From a checkpoint of a small transformer trained on Wikipedia: biases, 501M tokens.
MLP neurons of a small language model. Each row is named by its layer, matrix (up: input weights) and neuron, and shows model dimensions 384-575. Each number is 128 + 32 x the weight over its row's rms, rounded and kept within 0 to 255. Numbers have three digits each.
A block is one neuron, or neurons of one layer that tend to fire together. After each block is what it responds to, as a language model described it from the Wikipedia text at the highest values.

L4.up187:188132088180130099160125144102092147135141139125119127135113099102118193092115134207105091091139125107113139148169080131143065102081189182208204150128120112105135130104129134140111124068128158081134084140171130074127085104150096144105076125078140132145119143133128131084139147100159170164134143155161168185145192132134034139101130136100180155152079149142175139072107122125155146151152122118142122185103087084066178128084185108122126108162145128186223117151143126108070160094116131104145202160071144178055111121091089155197129125129118117132056145171117119143132139124124199073
L4.up291:151116132094117109132116115131114162119143141104140159116105088081190199137151124183090184134167198123106091141165105103140129172108107121108142156174127161105091131126106123127115172055209116114056169101180190025097141130165100160103075153175154096183181149161081122081141109141112075101144144136108174109118091112143130150150157095160198127114122139130153105104114096104171159086110105122169120122168166125107183107124140162165082147183157138098142102102073132094107118144110094107135117117075119163152117145152114152113130152118146071153123113148111116133140132109181152103
L4.up696:210141134137215169143126121129098150164035177151154155151121133095107149114104164163127051168126092132088182166169102078157156159115146124173093145104135129156113137120105123188196110080131140136122183175152101055128095154155077120144123135117146151154094080118123114138200149138083104132082145178136158109160107125126095159151119123139130112084115106083129075129161133167115107153088093155215133175162124127153110066106103135146109128139047114109174071148095160130155113147112100191137131103130131121071130147160113148165079119112177115150044097123167119131074126142050129155
L4.up821:076086128146130142112108109159091098111100188122147048131161201130201162203134059150058057116157137145172142116095101104144128182153140123158197107116067131147102120159146118137107085105142170139153191144179087090098107136105085049108126080179089073199104136148222036158128150145133183075128106121139192101139177139150106135122137191144156154074149149085128123112137054134156116168162140126137153163024094133127141129165109102158087139180130123169131132115140166143088151132147112152156165142107060178124153118161140126152125143089136140163162118124126143147090098151077201103
L4.up1076:073140124087171164152126113145146106100076137102162128153112101138150151133135102123126205171102073099108150145118131119084099107103079172140111078129104131181164143143188117100083095102171153081120144126163152078097134108093090183126173124088144143111090092131108129089142163193114137100067059098128126107143110088148198117086149113075148107128130150129152167119063117141114098175133133173180144163146123195194170164150074119136053111128116160152157090114104087093110136122118111156106162132130150134168080190160124113130113133130115124191134112150165160115089119103096123115
L4.up1411:090172147125123102098138108148141099110078203126138112142113167087149128100086110168158104118154131149108169159179094132161182150123145156120135077105099105141115102065096087109122112114129154163140110162144145108117151136093113123119089174141112107114130100132132122165122172127112123104165135116159046117105114119161092147129106133147166104140166176119157109123164141061164167147110093229111112101163119107135121131107139138162178053168129168152131108087124089142100123159094123131166132093147149126128164090095147156130113121178120166139087149089131139138062150227106175097
L4.up1939:175095100121142066153141128119158099083140184144132183138087125140083135113035098154116162138165113146065064113163126086099141075100101106149169161166102120106170136131101118120075103124142116061162173156116138124188133099081081134070092179137064140108169054129125111143136151141090101104096148110146105139116140088085024109126110148083146120129098158127155137151123161058155105140155124169099103153096170137138154201151108132086092139126103170094187162173136144093089159052093110122141107126089113198176137141171112174197141127149125184131097193113142136158095176134065168151
L4.up2140:131108147151156163149116124067068109128128164181033134133152142109150120163159173123098140150178120173183121163126116135141121157067176141110169096141117097092094154102132168149150132101153161168120070111180154087093062125107112117121093165083166138076123099182092141145163145043134119141143079135149112113126095184136168134130177067149138119086142066139093151147104095062168128153127135100075097073114169127072140174149109131088180169129174139117144093182112140107106126159153142144130143146084088153132101109161140152121184190167128136113119143144100180155110147164143145099
Phrase-final plural nouns. Plural noun endings that close a noun phrase, often after an adjective and before a comma or period, as in festivals, activities, figures, investors.

L7.up559:129125170097138156098113136178136121086110091096137139131114146157086072103136165105119118087090118168047175131189105114095111074106051116167112113118087209161144110089135096081066140221101123087107147101133170087172118085128075111167113074130171120122123114168140129162141171139132076158131109108149151116112121129093088111133135122096136087139127163152106165136097123136110102135101121093136141089137102103147123140145163080130136168133116075112156095126091117162149158066142165181161135108139143095151155096118147133159137086080113169117131111119111122106167165122141169070
L7.up766:113096133142104166191119162124114091074056173184129100149201141130131087080138116131192076124149156157138115105162153112137018177093184145179108102139080190098100099064109096105162088152147112110139160127107149140137083127128166144137122164164149160137085123131107172134169137143172081138076128089155192088117110132090143122162096149173097145130181151132151137139066143105125151149105090171155138179129068162130125143099112135105129128122116113094154150150172138112114115089140112151121120179093090082088160179187130138078151094117161109107102135121188129097108077166102088130
L7.up1081:130174115127140128193026052100103179147131129117143125118139046142138123150094144121097059121083062115117131133155125096130092116135133136161139110164172183159107097098133161127068100109126135105116152140165136154106115100112159108157089108104148121140103098153120178127197154132121136150117098097043133167137133174170083111133191142112142103077086135166165110131120164174141148227131153145181137126151138155182171118085136124072180178130122104151140103079087067186147131143081144150153152133115143122125159130155121137160101084119100157100147122088103131133164185161101133135
L7.up1531:111121115104117117128149093128150147114181170155121148098119126097126107135139150125149145092073125106130130129114053143136146147150129130074153184127076137064186121082082113135210112124150141147091133143170116102143124070148145156109120110136131146131124105139167075119111069197149161124085109086169168137016107068145070070107167121121133149123147132107148135141163055142091185198149148115131138137114151149142078178180168106082114174109089156159154057188106119126097136126115164197139107153090135100161079108165128175129104142162166092132087113063140080149108132110122130139
Pre-noun possessives and modifiers. Possessive pronouns, articles, "of" and adjectives like first just before an expected noun in biographies, e.g. "made his first appearance", "began his duties", "expressed their hope".

L8.up141:126125089116028136101144166115155129081102148062132086101169088133136131152151107143069172133176142074141098172136133079072130126057135096096128076141075128171058118174133148121102128148092109125098165120140171155139154140137180151121140113157146104066125174139073117092110086147126070117116099146140152138120122191130126128112105133070117140063108138125110150060091099136111180142116151154199176131152136127160082063052097116146153157158156055128140161173157134143060110157187171127093124104075151198082123125122113174185108123127131176137194135204177140105101158075136094173
L8.up736:144080141103136114114146102163154198177168123141135164135106189117135183139157094121062203084134127159151127226165110045106202131143135139143160142205062139149128062106165071102104100099050178129135148095124123131119123129101208140185126140147178136173124153183106151161140113135073159143141125168112100143125182121127085132114103108125118171099126136114088108119144058179129178130098167141141154109111154159106131130124122125096155135102123105073170156117153169142106179141153151105150135152153108118202162131131079209139148108128128114108172126132103118070170137161148123085
Before abstract head nouns. Connectors (of, and) and abstract adjectives (civic, political, intellectual) right before an abstract noun, as in freedom of expression, civic responsibility.

L8.up87:195063105121159140148096050103178124081151161152128140130145109183151160090159134086118169137166136140176087087156179051149155096109095111132138156161061143137102113176160139129152143131090170082144192126105122075138121103123155198068145136147169102110100075091142090109147156141134116093145154140112111106100114118128134126152159129153168161100168156108141078182125092063147139135122149167159184128093150153090118145117139150165145129135072136120113111187116096074114068165108151169137136111122074127161152119091141195134154154146152112162115188139171147159084140149160133134
L8.up2077:175126121145135125151137103096182110140120127144141109086172150110182137084121136134097169100096107198115096124138119188158184150104118106096158122127093095123122117155102174086172077115118112079126108107110073131145103144097114087174124111131120138145120117070148148132115145136110118149100172085159121109177094152129082126149096081144121145091140170134071134128134072108133130135134141130088117157116118198115180121112074132120096130159144152106153165128072139163110145180115135143186166088123110113140105112116159151181085112137083182154143193167067127108154140153178125166
Postmodified head nouns. Final token of a content noun heading a phrase that continues with of, that, to, for, from, e.g. songs that, letters from, ideas to.

L4.up565:121084152198145180157063141116129173148058149126080094113153100158051056073119114121136055090099123098101160129125125080129121137152146080148095098135102158132178131140126108100149103116143130103143133169113148068165134156098118134141110170178114156137179108031092141126118089166140168103144140185137169191103113117114101114147105125098154141218110111059094083171182131145165080144064127159119153098116124137147102149149074133106159133161107109160166127145146116058127093121137143118106158156136102120129123126149161110099085074029134085109100095152158098141108095085121153101
L4.up595:135143081166138056173119102169168129128128133152079158116123119085096135084136089086149119084131131086071145128146127103102139056153037155193105104136090123109118107106122093102129103142108151097125135113151148088192114133119121178179141149143108085159170119069173102142161159127161164160091106125097146143182089182058152099134201098146160157123135106163123213077151133146069095105098177127182066144103125054196125095123080116116118137101112127145130129143157174117108116169077112120130112116088047092109148108082137178129200111148139103117218158145125104167170143159170096102
L4.up623:133136104104215190155147125153139170122066175160097109149151147122093167181185120140151149181127122079153137114144078099087183130107106148121100063181090109167129079161125122093090160155078104063079124144093074117112213109085159144053162185131098101097084133163129125134168106094090104066139120119142110154146184132147100062166159169120112125136143104088157109108083119104136126147100147202123157115086159078119154177101072164102142138171172146155138121145100136118119133104201158077133156131127073114184086183097128131174104087104154161130120170142160142095076122108157099117
L4.up758:108135111166195136140105166085138123118094128124105097103187120135128092172096139112132054089138110103229135176093122077052141151082119089160135130121138166139064137112140159127154114130150184174106114104145181109120177120131105126214138134157116077089107157174125154128115150123072130159079125126167135148117145151194133166146124086126100113148105124145132151103147171162118107088140153151154110180116100095134109137116169168065169111129134144105127124169139116117109081141163105127099120081139161066188178095169156137139097116200103123094136153090183146102108058103154137159
L4.up963:042117113122063200126070059155172134149147134067060096152134129056138102115103109128047163134056142094174124168118085078146140117180145182141076094137109117058138135141150169076152171138061133140159186136133112150088135105138148179160104168143185138157140127178094121157216167077129160155106095132115164194132089086077116151153138128201121113202137113152052172154095118142113168152140148101149169094086138169114100155123103097120133144140148192169148142103149127189173106187138134090124134098137103186091188154102124152109113178155171118132109109164159156121077154143089153111
L4.up1482:113147146112123158136132158153162113154147148084064121126136153143145094147143082145067129097131164159104104120134131093176110110099179126116073138136101101131175110176073125159123144163149180134173198160096146191136123118202161184083137151155165099130118152129149111117136155107161194117113129150141104100104136194114092092132119173118086059118165157049070066115117138107185108141114151105162180091104078087135124186108119122131132154115105098156170113091135137071139154147152120130128102132153104124120125132181100069203080102150140147084159101098139167110143170114119095140
L4.up2229:096164137117124140166134128145164175174141132103133204144146169122098081148130091155113118087094158078132103150088135121086123137117082098067087163101150185194165128184119107121059117172080138059110070119098079163135111152149103164168108128166112096108106105078169132166156158102096116166106054170172122138126142091144102134124119130197163131134126116061084093140127103043109087146150129111080115165030062134099096130115125144091143145134068096136179147110168127178154141056101189101166147138079137111110084144097139132154154123138171162152153066159155116068117106110147218131
L4.up2253:120136108146162119164081178121107171121124119122128121137073158112128139102100137094129090133125110130084144097109142156136159173140156077150106138141055127147154100124052075068131115165106143148213143163101158181110166123125083149114191082145113119139106171111109138128109093083125110139114129102124078086172107127135084104101121118140178123112160178076114136136190150123145118130125129070167066140095160113154095151130108127099148215120154165128112127101079068082135057122137143153157148091070095107090122126128139184133124137196154111061066124131097194102136175146090112141
Partitive/relational "of". The word "of" after a collective, quantity or place noun, linking it to what follows, as in "a series of", "group of", "village of"; occasionally the noun itself ("Town", "body").

L7.up577:203098074119029138160187107152096077115167128150150092100082152150187184104116117114128201103106091106070086110125060146115124162098109133123077146144135165143136133144173156175146230156143121066139174149142083156122098113105099157121160207082075130090115118112113085102117114134114160140159142119141134135108145078140135130121122120132126088128105140066116140166097149090118098140139084132200177085107100131180142153118127142090085078132166127101117142134070126132146122166134126183110180110083127140135130147168153164111168174129117143153080164126132113104120222128092124137
L7.up677:151134095086127142138163040131199151124140118189137123138093128150081119147089121079154123129144167168079074121167099111120144020073127143127121088132111093135109132133123171125114134156146096154174123118101092118135073173097104190068162162143114131163109182118094152096109147106067097138143109167169165128092139121165070121139127199094132122087108124159153155134111179134130164182081145109125103135078087152106160124156088124125084072098115101074107138150113137157161140145130127185147113077102179104144137177170160162131129118147162119116098129081148154176088117144067177127
L7.up895:170162061109073105176175120110132101129094154173094103170157084142170150154112129112124153129149176113132120157139139092131185153126099090130131196080059161171064170121172135119183141144124146132130184091120150056151153093101165110188104135163089151104123106130139172136160110101157158103124118116140135109123131110158118109123159065135136137119134115130105163115130094098160121134147147176136175126137073128096101102179133149155082160173119101120132123124103178123090088171142090144161128099125070095178136126121136143121168095219114079113088154150124163122097135173123146159
L7.up2019:185098042086096130161105125107110128147190113105140186073108147138102111193119142152193064106143103137092126086161167128141073137145107157147187117165131107125114111134150110113120123142089093172141148105128076118123116147122127151152128118126118140101165159134108132116128104140150142112123032131145155077109137113160134146049155106115152158113089111114103101113129151126198101159166137148115164105110111124136156147099102173135095156156145086123149098158144099113132140092148168149143160145094116142131097099134129165153081118119153101154135065118130157145090131170137092172
Plural subject nouns. Plural nouns, often people or groups, at the end of a noun phrase just before a verb or of, such as performers, participants, activists, teams.